Weights of a small transformer language model.
Size: 25 layers, width 224, 4 heads of 64 (2 for keys and values), MLP 896 SwiGLU, vocabulary 4096, 21.2M parameters.
Training: a variant of Adam for these matrices, 446M tokens, 6798 steps.
MLP neurons of a small language model. Each row is named by its layer, matrix (gate and up: input weights) and neuron, and shows model dimensions 32-159. Each number is 128 + 24 x the weight over its row's rms, rounded and kept within 0 to 255. Numbers have three digits each. A neuron's up and down rows have the sign that makes its largest values positive.
Before each neuron's rows, "fires after" lists the tokens most often just before its 100 highest values on Wikipedia text that the model never trained on. A number after a token or word is its count.

fires after: " " 90, " (" 6
L2.gate377:111201152112096082112146120142111124121101105093131100104132124107110121135087139085136137174105159108090130120124139139120105089112102121125107114152128123092149116133146128167133113112115107122108157092118154106090141158106120127108148141128076105146119158090107182149099196154103131157120135133147119212152108161186130118131100099136129120103124108114093140140082151136141128136101
L2.up377:134145145146109121132113135133086134111134127111116092140169127118121112105113178087195129138133155157110103115149158137160123120113164124130107150153123101099180088171133127152143126104160095146117150115110143097105114152176128124104145125159109111128166170118096156159156160127111117136131150103160133230144149165126121143123112117110149113123165150099142122164140163141142090157116

fires after: " " 43, " con" 5, "," 4, " Con" 4, "–" 4
L2.gate293:112157152132090103113105101129125122118106134126131131085122121104124150147122130075115153167133143090104112140106168104119140101115098091169117099150157127077136162082148173177120111140139123126130136116153109128097138215150123056163138117124101134136079102136112162133096117153119126119119133120160098137154102132154180109168103111129117134120164174097122141159154153142093108117114
L2.up293:181134149170110164100089101145096136122130121113143120085126144102134153112094126058125121141138127112096143131116133108113114117129153120188147149156165111089119153112138160159155104134110117155115130112103117143116160138139117119168159130132099103162136151120089130154134104154128119156160135127120137130113114131116181111150116149127106110137148173099132125164126143190121074138129

fires after: "," 25, "." 11, " (" 10, " \"" 4, " Battle" 4
L8.gate87:128123137084129100138168175152151157142111159148131115125119106109126079134128140131114127137151101127145101140119151098093114126092095104091136147111108174134122142132129089124113125163136156131106132103142143128119113153132148131106150127125139127158101098092107150104129126129108151100059112147074116175135097123118107127147066105099115147137124116119194106137150180081075107121145
L8.up87:114162146140125133157121114133147114148098116121152127148097149111096102112133157109137116135139136111133165075117117123071122118108139147170093143126084090126158115119112195125130162129150146156097138093155119114133157154122137144133090150151126093123117126103091142156098180135103162129097114105132113156135146138102182068142162119089134121108124107115119130104153111171101142164116

fires after: " v" 30, " g" 18, "G" 11, "V" 5
L3.gate22:111124158136134099075078109146142073137096105122117134105097154131118150142107129095139149129151086106130134117136093125120109142179121108146047160147157137127145162122147142165133108083155158112113111096136126129127130157164109134152121157131050123139123128168077146124085087166107130130135136095146134110155089120153126154108106090106123123116126130140074126128152102133118129141144
L3.up22:156113097120106114120123127089109145087156139130108146125172109145104124143122132110040150148116148096114135117122141139124177097130120121099150155133096139059129100121142094100126107144175127095146139099113143160073148137129094111172120143102143125171112108135183159163128151147140132112115081108132164095181155127139092087086161158133137186132102109135155123160156148113123152137139

fires after: " W" 12, " F" 9, "w" 8, " f" 8, "W" 7, " H" 6
L11.gate825:118135116165116126147162149141162143125097142109071082099125122122101117153185155149115119173115114126158117142133131095115156093121099083109096111140138132145151175122092083120108125124138155125152156087110094106107130159130102167143145143126131106139127134119107135152184117168098070130129155176074113123151103150175137096127121099119148074126131143083132148124129092079158111117132
L11.up825:070193139113145116108156172103136158098130105164124107112126114135163124133099159154095113147106127137123101139178169133104152107099136113120111105116144121095148110132113103145097163153131121136123104113138086162118106161129113128128141125116138104128124113130118112117130108139150159128151140128124130159094160142086121082170144134120102104191148150154154075149129131099146121120124

fires after: " on" 27, " |" 18, ":" 7, " –" 4, "On" 4
L22.gate873:080115161184162122130140145077100107126078114142131115148140147092130120142128136135132111162163121125154139095130087136137126117125074129080127132149094152112136118100105137119076149132103121162150077144136136127169190123095131134138184147144086142122091154131080136092116143135128123109132061098125131114149174155156137112137142085123114126140133113162117140113115143104123156113110
L22.up873:115109181116114093136141131095111128105134117129126101128086146139124118133123113142125152129123124145148135091160130127085134153139171095127129130140122148126151130110136159154152147128082125143088083118094153131119178144124104123141084136123140132103149143120156080126073111108130103168151127132152149129166136131106130120152158144159135127153147167154093143107143107190116147120096

fires after: " (" 26, ".\n\n" 10, " \"" 9, "/" 7, "===" 5, " =\n\n" 4
L8.gate762:139161167134123134112114141140096159193115128118079108128131112095105100119090146128113134134137133123167109140167125134133144105127156147125119147098064153154125132121073147135113152163145122129140110089161122158106100152130141139087135085103100104193116119111122123144120131153114108130102186143111123104114088099129089093146145126156141136102159162123153130148179143145092144146167
L8.up762:151119151099094085119135113111130108150079080107121124120139119113110135134113142124141138175155117110178189099122144138150116165138117120163123099116100132125129167091112089158155091122132142154121149093106126093115098127092103130106105176128102164134137156122141126087123121150096115123120125108111127134113137132123164135133184159099120103165138088153100112146134086121128114135076

fires after: " " 75, "–" 4
L8.gate715:077148140098159136123111164119119134112123127143097120080121146117137152163095120145128152148095111095138132146139125137159144083085088118161110137126062132137147155119101179147133149154129121104163145116160159079139107155112144106092107115135130130156094118124102116118191135183146103147091162136131130170137125123136109130166125093072149136149149147118127114135118153160169171149170
L8.up715:150144146148135121107150060113104135123123123181105156122130154119180122127095161152157105145127130079123120125126150123168108125131101126168091088136104112109132183120094136173110150157093098127098136151072102124143080129145106113170122166094144137153129156123155150120136112120142091142131139123126128155110110145137157156131152189137181137096100109165110140124103145114168116149141

fires after: "," 60, " and" 12, ")," 8
L6.gate81:120132097088131116185109160145148092143091142158130144126143165151110091129141129126098161119115106111153195170143124128135135128147111103142182139122146094133134153156089128116161137137142141122111123141119095171120149125139092137112127126156096127160117148129052150122100104129125125119082097174157120143150103168147140185148133096090160104157131134118125133126129110164126155122105
L6.up81:152133137120142061140125124076127107156092162188143132129098123125100106143062107154157131140105093128114127154116149106140132168151173154134125082148156151144156119130150172125160103113130094096100142087124100161131134129135137125121153075155149099142116126114099101113117137063130123110091122104117090145120125076171150115153133110116106112114120107120098112138150118155145082109116

fires after: "." 54, " and" 10, "," 9
L8.gate376:126119123159108134151146122129118179144163108179151136136137102142121131145171123126106148127141098085142117121186130165137130108111092123138106071141082107136107111167130130154116120141148133126188124083142166120118108143144120111089154130125142135101140100163065139111186119174090136137131118118096115151138116106154164111134116120068107100152110134134155151108115133147146166100169
L8.up376:113109138109104084125123134108125111174110095167116126128121121085068127131147108127137110127144083134123121112088147120106114180134141116154164119156124086158171153103130155127135117132145113130111091107102165108092167105132165128100135102164125116131144139136099194136120132120092143101133153128128102137138164092115130124132155109098141126105165155095180117140153131128132145139089

fires after: "19" 58, "20" 7, " pri" 4
L15.gate80:100129139115139137131140140091120103135128115124155124122138144104150143146113110168117120168193118104177153138120133122146142125156110088108122161175097172128150122130116156117123130086131144132140159136135196143133099114128158135078081109125102135099131088100070140117128125131135144123142157075121122136127105093181118114177105118103133137113121140083082107117129111133142111147145
L15.up80:149107127129131142119123127152142207109147114156121113072149147142127132149128134184098145144123084155156149111122149112110126130118108166096162135163111157153182143145177155149154139112112132115156124088148146117117131104137111172081165130126154144143111115137102102138121129129124157173115116114138168120089138112150125145156131134091104120176136119113143146139114148154081159142205

fires after: " D" 25, " express" 11, "D" 7, " com" 6, "im" 5, "A" 5
L3.gate728:126088171124192163153109143142136067164102116135085131141107133118140093107110125119127124129140139126138124132099145158088117146073113107128181151137105147134090112160134182126118112166168157107144102096158159110099162154124119114155109069123121119158105083141131168142103130118113177158124093085168147142130115142094126125116143134086121125133115129124120143131141117103129130120150
L3.up728:142145140136138136151150102115104109120110131100112120112141110137152110101125140120134087117138125147157061127116171089108133151083079156132125065128153143109143084163123142137153141127140187135168116075119126101086151136138137107115100138135093153146124133140141128114082134088087139125137162130119081066139135142117161134087130089113128083109096154128096115125162117125150166136126

fires after: " " 90
L2.gate229:127189153133084120107136140122126137134111130112113098095131112127104135149158140093126130164106123099111116100145149121111123114111144150181110142126162107087151142110131141186144132154158153143128154063122133124104127143130135091156173130142075121123082107128096151115170165115111169135125126093147108174122135168130172132109114116084132167117156149116144141141127152181133138154124
L2.up229:155124168121133109179113045175122141133132137130162124096168154106093104126092172077134139147131133140067101128129128116120126093134155144171114144143135104106143141145136141196133088107112117163119121122123112135128147158184146118143167115144090133124118144114117129161137123171092115131141132142143120169158138168136144168150105088077132090122159160090091129154062141151137109143084

fires after: " " 97
L2.gate879:109156166147105112164135084159113132159107117112095110088141108120112145171130168094136128158122147125095085115154149104108082114122109102152127144161129105086155152132142163142122111115110129124139138093137137128096132151167136100132173123149074120121071139107107175131149168166104169140120159107129121155106142170144158135139091111116142125085123146100084103144111147172140135147066
L2.up879:132150157161127085132116115136101134155117109124121132101140112125121137118153144078143138146136158118074091106152153115109097142116117139183126157149145087087156150144127172144127119105129128145160145133112173127103130137148139110116184129162085116129110151116096161147141182155079173147121163125128139155114143153141184141152085125100147123079137153088079125129097151166146117148081

fires after: " Ch" 10, " v" 9, " conc" 9, " qu" 8, " g" 7, " curr" 7
L3.gate318:171173164108122112117088170129165143133106086106137145097133115136128176131075157123129140131110130134135120107135098112117161103131150148120054180081130140117138150096180151090107095123150113130107108135095113125156087134139110107109117139171129111120117125158140130123110097124132104112107148146162156136157152173138143147132157120127098090152111117110127145105097129156123079124092
L3.up318:114122142145099129108107116104158155097146120144152135113139172128096125127092178096142146120149131101146108152090147132133147091127148101120108165093132118107112090100093174129096116137137118092114112081098128134120135113135123122154143128106115129167131138128109127136133165131129108087126143080128173127150135131176150100081156116110117105167152096063132141099089115113164127099123

fires after: ".\n\n" 39, "." 10, " (" 6, "==\n" 4
L11.gate571:156169103094152117102085140121127166178119099118120147098149150134105193160136109129088173122136140124102140138149116164129116121120136138134096137128097138143145121135127153173105128106135125142127093127139096143154152118131138153149125165174113099133113099126112117176118123129110133116123127134146106131143108142108116141136122102142089094122127147100121136116192120158132160113101
L11.up571:138106134116091144095128118162133121135083105141104129151101088174118115095123142107104180149097089097132083098125132127146139099147164157158082129114169126151116159137113115156122097107108138142130152153126114094118119131107152091115107088118157136118123141110154132100106150128133142145117080118116153163133158125144134132121149121122180121124134145150144068120068145095063132136109

fires after: " " 26, " the" 20, " most" 6, "–" 5, "und" 4, "enn" 4
L6.gate621:158138115161194174122099101140144174170130120111102124102136127164126144132123153164115156135150149120151133171110130151105117139109138115090148154131076149112101146122152101098138080124135166124075162146121155122117128107123131115130092120138093135103085136155148167146111168169131154127139132151109170156137133124112115145114173127091151145131155130139119103154102191110115107115097
L6.up621:101118103094155157084105182130099096125149106140127170123131135157108137100149147139109109100127132141133133084135102121123145146140105101126126136128160150149180111122111115127136151080170135127143110020103150138111141155117117136146111150090119145150140118165144152153104168128121125092140100130129107140123136157109078102132131098105145139096164145111132126185195113116097149134085

fires after: "." 33, " \"" 9, " (" 8, "\n" 7, " as" 4
L8.gate882:128124128091120083131097138118135086146133115098157125069151151131134139102177087132149157155162092095134157111122092150132167140110107142139152121128095150131134163103139118094158121079117155089110124151140132150127145133156093115108118100123126092119117122121106137153131112138126171167096164127094076151150102153142109121163136127104145114137114140086135124098181118124141153132104
L8.up882:109149113111128117122122128148171111170157129157124138120075073118150123099173157135097152138133160130188140117135115138165142119097133166145110145161114105134092104104116163070112131147147162160108158136139117073127122143148162111122124091096120125128127116149112119111104116148119150099097145137151134139092155125182193096086122122120120131125113139117144108095134159115083121125108

fires after: ".\n\n" 78, "\n\n" 7, " |\n\n" 6, ")\n\n" 4
L16.gate501:121120092087123157138109116120130099138116139101093157112129134112100132127130118140143132165144107154119142138113168124125136117144103124090067155168081156102129154119118187130131148095151130127145118111166113111141126094106136113093121138136099110116133089165091160122103105137103138135145108118140085110150136143154163097128184143124148105129145109124147152122162113167084181127122
L16.up501:127114171075129142105144124148154120139092168123138171090107158143125109101112109132123129155114085133089129144096160112151078126127079117119100168108152138115146122095158135124115135127156128102126158141131147098106123124154118114131130110142084127098190103107114172091117138059118173084135128097128133162120156184109123121136164134141170105128122094136116142112130140155147130124121

fires after: "-" 16, "re" 11, " de" 9, " Re" 9, " under" 7, " \"" 6
L11.gate283:119125111113144171102129171121124127143137074098088139130136128067151123133113126143091155141126103124171141158131121100140136119129125126126100150148109134147152128116136109179096116138106133109110151077123139121141130109126110156143148128126108121115107097114048116164074119116095109112139109163117100129136145142193167142157126128110153101104136122078110172112147166169153147106117
L11.up283:098112121150167138131134144154127143102104135090104134078140162101158146127106127123167102123125177132114135144154143120163150156119122103150122145098120098142114177094139169143107145146139117132161136104130143100128133122125081147130094116076105114104139147094087156074101142137093150172086095121144177132137140118097120157130109130162139142128151128088127116093096151093093143143104

fires after: "." 56, "," 27, ".\n\n" 9
L16.gate295:127132101121124150129108133094113157151059099140102126134135091164089111121120188122107159126127117079131179151143118100157142123118131090116143137139134172132092119118096128145143089095139121114147152120148087109127138126124129117140125132169131133120117126156092159169148143147076129172134131147145097132136102141125142123157135107128097163122161138126107112131151162163101129113095
L16.up295:138098143069115127095138152116163172158098129109146121125132123088112134131125157132134115140116099139115174131150168137104092140113118112109123091091111123124136130121147162149141111122130143129111134119107105130123082136120150162097115141148138155130095149113139137136110109139099160093150113143087128205125128127130092133143139127101167104123164110110143138146130157148125130125151

fires after: "." 22, "S" 9, "D" 6, " D" 6, "y" 5, " R" 4
L3.gate133:133124124114179144152131128110157098148136117168114136091150134118135182133116175166151113139106112151104103110149120155124095110102116103090144088120129135153130114157095149176140116109140108158148109104119112104120124138121125126128118102122112140143112160139135149162085151153128136174123142089160116126123127093147122165141066121108163133107088159102102122068142118082132147094169
L3.up133:123128113155110094152119141113128121097118159142138154125097180119137188137111132173157136149089132145122170106178127108135091101131122130103161157125098134175100138107090122150158125101141100122140094096097126097118135134174134146164135135112123136121129127087148154137129122127146132091113145141094124114138110122119136173170125112144128146134140139086110129095095133122115141133105

fires after: " R" 22, " p" 9, " n" 8, " P" 8, " r" 5, " N" 5
L3.gate447:110141123088092130152139129176104153134075145108138116127154101143135121128084148111167149127128171142123139126172113135146141180109130137092117082180140172156128142135112120111090101140104101159092150117114131129118104122064165148126143153176137099095113106124119114133175105115133148124120137167131128069118127071084134137126136131106111140100136155119135128118108142117111111107125
L3.up447:136125182159117130126128114160112093113129139127098100110081128114188114124115139157120129161119150114139127150157111122137107105105145140127123140134124131155154147133134166103119143133168159102112106133128133139105111148077115100114131168148133143108115127110104119145084157126144057103130093124080144127102106127060160114140139114145113107146137112115122127130146159179157113094066

fires after: " W" 20, " vis" 8, " tem" 8, "w" 6, " w" 6, "ch" 5
L11.gate458:087120081144108119088108102124162145134107111152124097144130114101119142102174151120068125132135112141143126168125133162127135144111117125107117114098109094100152148108155073071100171136134130132141135109150137114102129131163155131147111121154121157140116109107094121174159121184110121111136147115098107110153106145194180127097117140124129106132100109149128171140139125092112137116138
L11.up458:072153106174118116173178100132145109110139143164125138169077119119152139161118122137134109154103127124141165152097117145155090161162145100145090133171168151104131117144125115118130125163114110137104111127110127125146129114142146137124120148144152141129118124088128178124104132111088099111091155104120100135118132118142087145131141144151127112097150117175099141091145138194146102107139

fires after: " was" 29, " is" 22, " as" 14, " became" 12, " been" 4
L8.gate227:125123135106131111129118156134134122125124162147084143148119161147143133152131122128104135123105156089107138085118132112149095102130137148084116100120142068072138123161131126170111152100104185131137137112150098122115131147129150121149135152138121143113106119142124124104092114145156163124096104139124141131144144150141153096107114132057128142132129113154153130135135156120131111128082
L8.up227:087091126050142123133077128135105150110124148140086151125168148118155107137145121143140124137112170147126156110130144161146097111134130171116104124116165136121112140147107123101103156158104140121091145099134107145123140141090089146118150146176134089122127154118152126110094079090098153138073087137145120206117132163119084141108149145105120129144124102155103122109151095116124103124081

fires after: " \"" 30, " (" 23, "-" 19, "-f" 6, "{" 5
L8.gate101:133138168107103133119096122125144121158108109106145122108116118144162102161133180095160165161133170114105115104068111081159121134134148111143147125133124128155149158109129166103140088111135136135090103136102093130139137160127088131146138139121096109119096121134106150174047140142143119145102128138127096157090127143137127183167147127095102138092152107129103143147165154130137124089097
L8.up101:118120139106128112132162139176106110114131136105162118102107122107121145105077061108132153116125122089128142127171132127143141082109134141148131133117113138171114139091152113116111109131121117121139125079126101092111134137163110140084091119137119138121120107120073134156133142116087157118128125148145136103117113064144147135123158136154141123149142181153120125103098126111108081142152

fires after: "2" 24, "4" 17, "1" 14, "3" 13, "6" 8, "8" 8
L15.gate665:147149135073117141143142098165139101141125106142130178084102125157162101121125115148128127115154065124149107143103135092133138157100145143160107148161152107154109143105083124109110135105111115123136105111133154136110100154143142103149143122133131080121139123121153113111149107143158116161153152117140130136116115102096152133088138149106139148147094126141125139120124149126149086113080
L15.up665:148129144106093152140111097130111149115179149146118117124103128114157100110122086111104128146107154121122131138150135113098124188161104126124118119120148143120127136110089149162102134167123085098117135118131141124113093113114159111173145162155109106139103127119109129121133118109156151137132103110095142172113117138112137149135170106158142136130114095106073133106155119145137156135099

fires after: " " 27, " H" 12, "–" 8, "." 5, "ishop" 4
L6.gate314:125172143138183175148138118123130162160110110148094128113183112108156134146116153090126117136128153067147159147134086080119085123122130159122137154095108125107109143107082116127131169099149119093118133125186132177141110150110154159094088107128111148116099169108147138126138144166101136154118088133120152145126137150116190131082111126131132165117111126138119148108117175101166133096139
L6.up314:122152128072120172108109163116145088100123082139075111114116090145099128135157115079140162123162135101153129131158117132100113140123153141084131160140111130153146114120127103134134150153139116149107096156141128127170132141138132127115116151122137124146114163131122097179137121130124142141151144144127117126127137080103173136157099127148159142112141116154147150121144107053160156119161

fires after: " " 55, "%" 4
L16.gate829:117115142153121136125119116142123129156121083121126161121145140134085129151071121141149143148127136120125132114099099127149095113094049118119116120157111173149162168119116100134092125116111118090146121143138128107144135151117141086103168137135127132128101113174127146106115081154098156161126123099078141174148124138139112141112166137094108164082125110119122126151132162104121134108125
L16.up829:124137136110126125138087108104102131139154129154149164124150158176128159127108127139101190124111118110106152137144162106149136159109118088155137099149130140100120111158122120142137102104065125084133109105126130072100129130160134135182118164129121105119133106092096103125131114139076121130165115142077133126132142095134140150146166135143112148057117096160139109113121211148137163114137

fires after: " " 51, " $" 5, "." 5
L18.gate795:133141118155161155160106101122115157130116099128139149078122125143114155183093069155137151138129124096108150159117129088145130104126091103136115101143086128103126127119075166123053101098117149140155147105113147119169143120147108112142115161134152137140127115146083090192112101157112136130140139184127105077128145108135147159125140144130149108096133130135098096118137132126149151098123
L18.up795:154119139151135078124089170109141173119088078134137138134148160143128130137112116176092125134111132149113125140111141151142130129119084159123160146176170155104150125134100111149078109101107111127084109164078152164168106077144111125139138126116159167128141137151133147137168112063164104143155081142097113114165171168136133163114141143108160122135131126157156143186116145122114116159075

fires after: " " 41, " B" 9, "19" 8, " prom" 6, " rank" 5, " mix" 4
L2.gate247:066121185117100114085129115155132143124114163148123129089122105112144123139175120085114147154101125129098109155130151086149139107097074120141126121140104133106162161125146151195094113140145119121145130152107084105142134118080148087157127131128119127122114131148098158154167121141117100124126104135162111106134137106163128140146098114154134161075109149107110135133127182122142149144133
L2.up247:108103183118103137101090137119132096117151163095088130097123134088156115115146122109130099127134141109088125096172172131129113113108110072197137126141117101102167179115116185106128128122157162128097142136103133129123120127148103119142139126154125109142135108130084147158144127119116117118112089141174094129094151113113131098155097130140108155076142133120126141127140134154145087148126

fires after: " v" 32, " V" 8, "D" 5, " D" 5
L3.gate666:105107118113149134144078166110161129084146106155118148162133138096104144118126164127140135114134152143121120128090121130120112149130108140126105112082110125130120119181138107085083114134147174111118092091140115133116125175105139091134136131137087128167120130142129142139108116131183110167121143131108167115172136146170128096115130151117142150139135125077103133135155121092161137154101
L3.up666:121112195150134101112125109125129090091131131119124119088099127124138100132110156137134152136125091139102078170118108148159116157186128110147114130134072101148115170101116143150110148139131152134098125079141122160138133156120102136120133151151131158137138099120116106168130146134109102147159130105136127049137123172139111056169125110115136115138127136082124140129093112115089119149122

fires after: " is" 26, " the" 22, "," 20, " was" 14
L8.gate165:076120105130153093160143123106157130139144147175123091145140103118133109140154145115087124135129143147175125166130148115121056114140137129102152129142107087095150159152160101129097126140112173133148123090122150156150136132150151109134163123131105146114131101153095148114101091143139151113103098115140101150139126110152186147119110139132088102096090120105128121090157123133114140123130
L8.up165:127103115103139086162125153131119131148140131121101140159108112173150133128122117173134092148150178143135085156124174156129117133089071145159158111128169119184161100157115134153152095124123152117096103140103128154067139169139151150149094139145131141148123107110132079081127110125084116141095104121124128161118144120126123132138159159113078111129089106120157111113135116099111104162090

fires after: "7" 13, "4" 11, "6" 10, "3" 8, "2" 6, "5" 6
L8.gate11:096112107157122159174109119120130126138129084121095106170091112189127132160071141115137147141170120134129151136134096152117120135056111138102116135122083153114120136093093137154089122083161121127152141142139118118117126156133123107145132123113115128103077171133140153111097147169142117147120170103141112152106090116142121118112155127136114132121112146154137147148098127159114121130119
L8.up11:118113097134158139165106163127118093073123122115052084101112164129142113110108130099108080115085125121160109120151125131140127140101145100113096114148151122140135126140072152135151120126135127146160138101105133124106159103133086127144135154104135101128122106119171117146098107122157114128094113077142145183100136125111096110116129118133140135122133086118086140142137144128134173119136

fires after: " such" 24, " known" 12, " returned" 8, "ated" 7, "uch" 5, " moved" 5
L6.gate867:133116123109152139124137110096174145086144074151147162135128130128123142119116102102153105125128124074148096145113133125153129156113092154106131161095125111137130166095128080107084176156107131085154092125122096077125161129117129144144102130151117136135135066158130125117110142084135104137135092117126142127121125136144126075106126115137146137174160169129117119128099159101125136104105
L6.up867:180152149127173139099182088121152130090138136094105158133127159107119179123145099078152119116127136155139128134128119124119130114112134136148179113103133122143109155123138098167112159109090128101121152116159141090095138126101146113153106126114134138110146094103134110118141188128125126142170108140095119131116096155126110107130108106108146155138189147104163120116114155133110141139125

fires after: "." 41, ".\n\n" 18, "," 6
L11.gate692:093121112102141116141107103103134141147090083128122141076145093102123136166162104099110134212135113084118150126138123118127125160112108113110142107151104130108140128158102152147136159116155161110114110124148132132159134149122156112111085138152094105116132129128097135106156136127145139155105120132164081141146142121147166112111149129066121145126126138125167157101143102140140149099121
L11.up692:121128124114121114135121108107134156145096152150146145081124146090144108095144104065100129142115089090074152118127106083129118121126136119157139117181139132108090119146082161112145141129119143118097084102130128151160121088119152154112104152140107100138166130108106104113184137096162157125067108140148083126154150102085130143150147152105117126096116105103163155123112110128142133134143

fires after: "19" 49, "20" 26, " became" 4
L8.gate679:124149192106104146144103130132127127123109127115109168154145140121104098144148113150105144139159104105117109153130157134130138074106126116164126107138103096096142112091134175163113151130144170121122152123146132115099138108129167138110083147177114140122119131134075155137127115133136133103171104124110128144135145163171136123141124110079091137135110139087127155132130178137097155115130
L8.up679:119074133103128145125108125172125149116127147091125135160160119118137114141117142171111105119094133156108102117139132125139138129123135167157126127125114070131168092121114150142126113103118149099123126083125136151161101126123142153084164125133180149136172120154136145105134121090125132054159083103112146155109130144125091127139110132107139125121151113104131118150147114106078141168122

fires after: " R" 41, "D" 15, " D" 12, "R" 10, " r" 10, " W" 5
L3.gate485:105026092123138111135134100146117121120156142146073127139147115144153097136090141119175129145126188107153138120136121152110130126137127120097130096140105161142109109097126152121082066111163194107139120100125099134134117147096126122118139102130137133107118114101155134132097107138109113122135151122129117100086105117108103132188108115127125136137126129165143123146160086133173102141162
L3.up485:080136107119123134099112125138102145138110155085091111145095138089135124113082166099143113150159123132151128184122088121117064161100082132115134182126098128132141129103109140151124145154141129151158114115090098136106131126132135118161099130141106112154124128100128121172104185123141088117141115136126119124134132116107077138175068151116178122131100148092128140118118139125109151123092

fires after: " " 74, "–" 17
L8.gate723:095165109114101140150123108082145127141104123104133150110085120150129165165093137115148161155135139126097096137138078112115122163126143106160157150114102145086126151079130154091121155092148107144154136125172091148129109132158102095123154150150126143152070144130087130155131137190135087155067133117140146146127138138134129161157111082115145114109175135071095122143106146175149152129107
L8.up723:141136139139120145159099087134167136142191170152133131118137129137157130119153137125175140134131140119125122093137151147134129116094100144129133097113133109121137149102125091123111092139109113140193195147126121128110114141127104134173143151108112134140120162149108154111120119155105092130132096121133187136046136124138154125113095148095120133136125151105130119143108130139132101126138

fires after: " " 66, "." 10, " (" 4
L16.gate320:139159134135125121169147138096156153132094150145106129122138145144114157132133122158135133159139126088111116118158096125132124165110101096125108097136122154118184138111134158161142120110118128153158106099135104151152117151126135091154162157105124122137087098141073144100148163179111127122133158152110136151102153134166144188141169118091148146155123124112126109148161152136149114117132
L16.up320:130160159125119185148134105149133126157142128157149173138127111123143154122131116159185200125166152100146136135125180137125126122106076148133121111108104126143106126128106126145097087155106102186121146142144167113122141100119122089131143169137140143167119109135114103094187125149084105140104146151092149143135127113116148089117104195092129134130126086132112133093105111110133145102123

fires after: ".\n\n" 31, " |\n\n" 15, "==\n" 7, "\".\n\n" 5, "==\n\n" 5, " the" 4
L3.gate709:097128147096141158117113117102126157125113060119125108112141169146130180165120148126133114121145154116145151094164099080111140143114122037105173115155123126112112162132128151109143126116105139133088111125120105127112141163129152117139116121138148125108108131106128086118057167147117130119118089110096100151156141184149123100133144083122105132105179150093139143119117109114084146065104
L3.up709:114147142134114119123130138113142130137132142131167134129095179144166153143131133102086142096117138163112132074097099074131093142137120099135124183171136125127108110123109161092118111081109122183116129119100125129107104144110131143142172159146116123119125137115125099134078153111122116161109085102120106135196145172142136120119160105150134118108105112110130150123133144122120165106132

fires after: " " 28, "19" 21, " High" 5, " Stud" 4
L21.gate373:098147155112169133174117119134104107140102138133166105132150068114130089161164129144148123116138135086132117109198160126124074122169067113112130129159137107084131073100141166130147088116105125087141147136162119110109136109120143114118136151107138144135129160133141123148119110128157146110145109082103160114139143123144117091118132097140084137134186155120133135183143134115125163114159
L21.up373:110096163187158093122124128165165118108113157134135138124187105126123125139148147147127136146149102108115106111164154099133104126109112157097141137140143120087107166110141121132087142127133130117142127092158081123147164157151129124149152102157107159146142161158113155127154129138135127106143145127127150160073135158147095113134112158130154147095148093126117103129165159130110137083165

fires after: " the" 25, " dep" 9, "20" 7, " following" 5, " next" 4, " C" 4
L8.gate635:098143097116113150154135151110164145138138126193120174161129123122116100131183114123109144125142113117155115109157118132132120141110135111065125144146138135103108126148084158114142143127183157154120179134133126131132110138162155142114095142142149144101108129147064111157092087140112139138177128133127101109112122160156144153105121133127088157123136149153094116106156143087128165104124
L8.up635:129095184111142123137117129173101109081146125124138106129172123136140111147136201146147139148110085159094170129138167132134130125141102161121110088166127111111129116115167090089126093088118169132151160104141115109137091116143119111125090130124122137129135100162135110136130166107125106137110077129135134119104125115122106166147154144179178091141137117156134120158119102146110119131138

fires after: " " 98
L2.gate563:109168140134102121173128116151113128153115116097108121089150138132129143147133160109139131188143171125131102091152145101096091139141133085150125161136140086086167133125128154169151120101108109114136148096117162142108137145127115107121164152154071128134095173147101168156120196164098148152107169091113127172141133156168152122135108112119154123110138148105088120141113167153123134154091
L2.up563:117143150136105107184120091140126140148124118113122099140161130116123129121126163103149130170125167127122083087153146135118111129141133123140117149142118077078160136145140143173139116087114114118136152109113151143094140155166110111112176119160090135133140148121095146161128194170099142117094142097121130153140151155162142141141081110099161130107158157100077093120112167142127135158111

fires after: "," 48, "." 11, "wh" 4, " as" 4, "t" 4
L18.gate193:130157127123101123111117143110110125111130151142120126084138119155135114128134087125126145131156131064114165123162131098166164134133083151112133120155141129137128160102118151187122138122184140094169099141115110136102148149121128151109108109086115130142110076148108099128164160157120151138051165115157102139166133119140119122149151122064120083129129136129149130106142104177152142111106
L18.up193:112123147152163133130149124159102128119115133108138142106142101110149111142143085121113067117124133118156133148126159131092097135110101143133133118141114137116145112125147154119126177102137116092137110162121154155167083123151115114112142139113120113130128112145143124124102153116133164080147078124146110160106158089155116158163139117114151109155096114140144122145142147113117132165169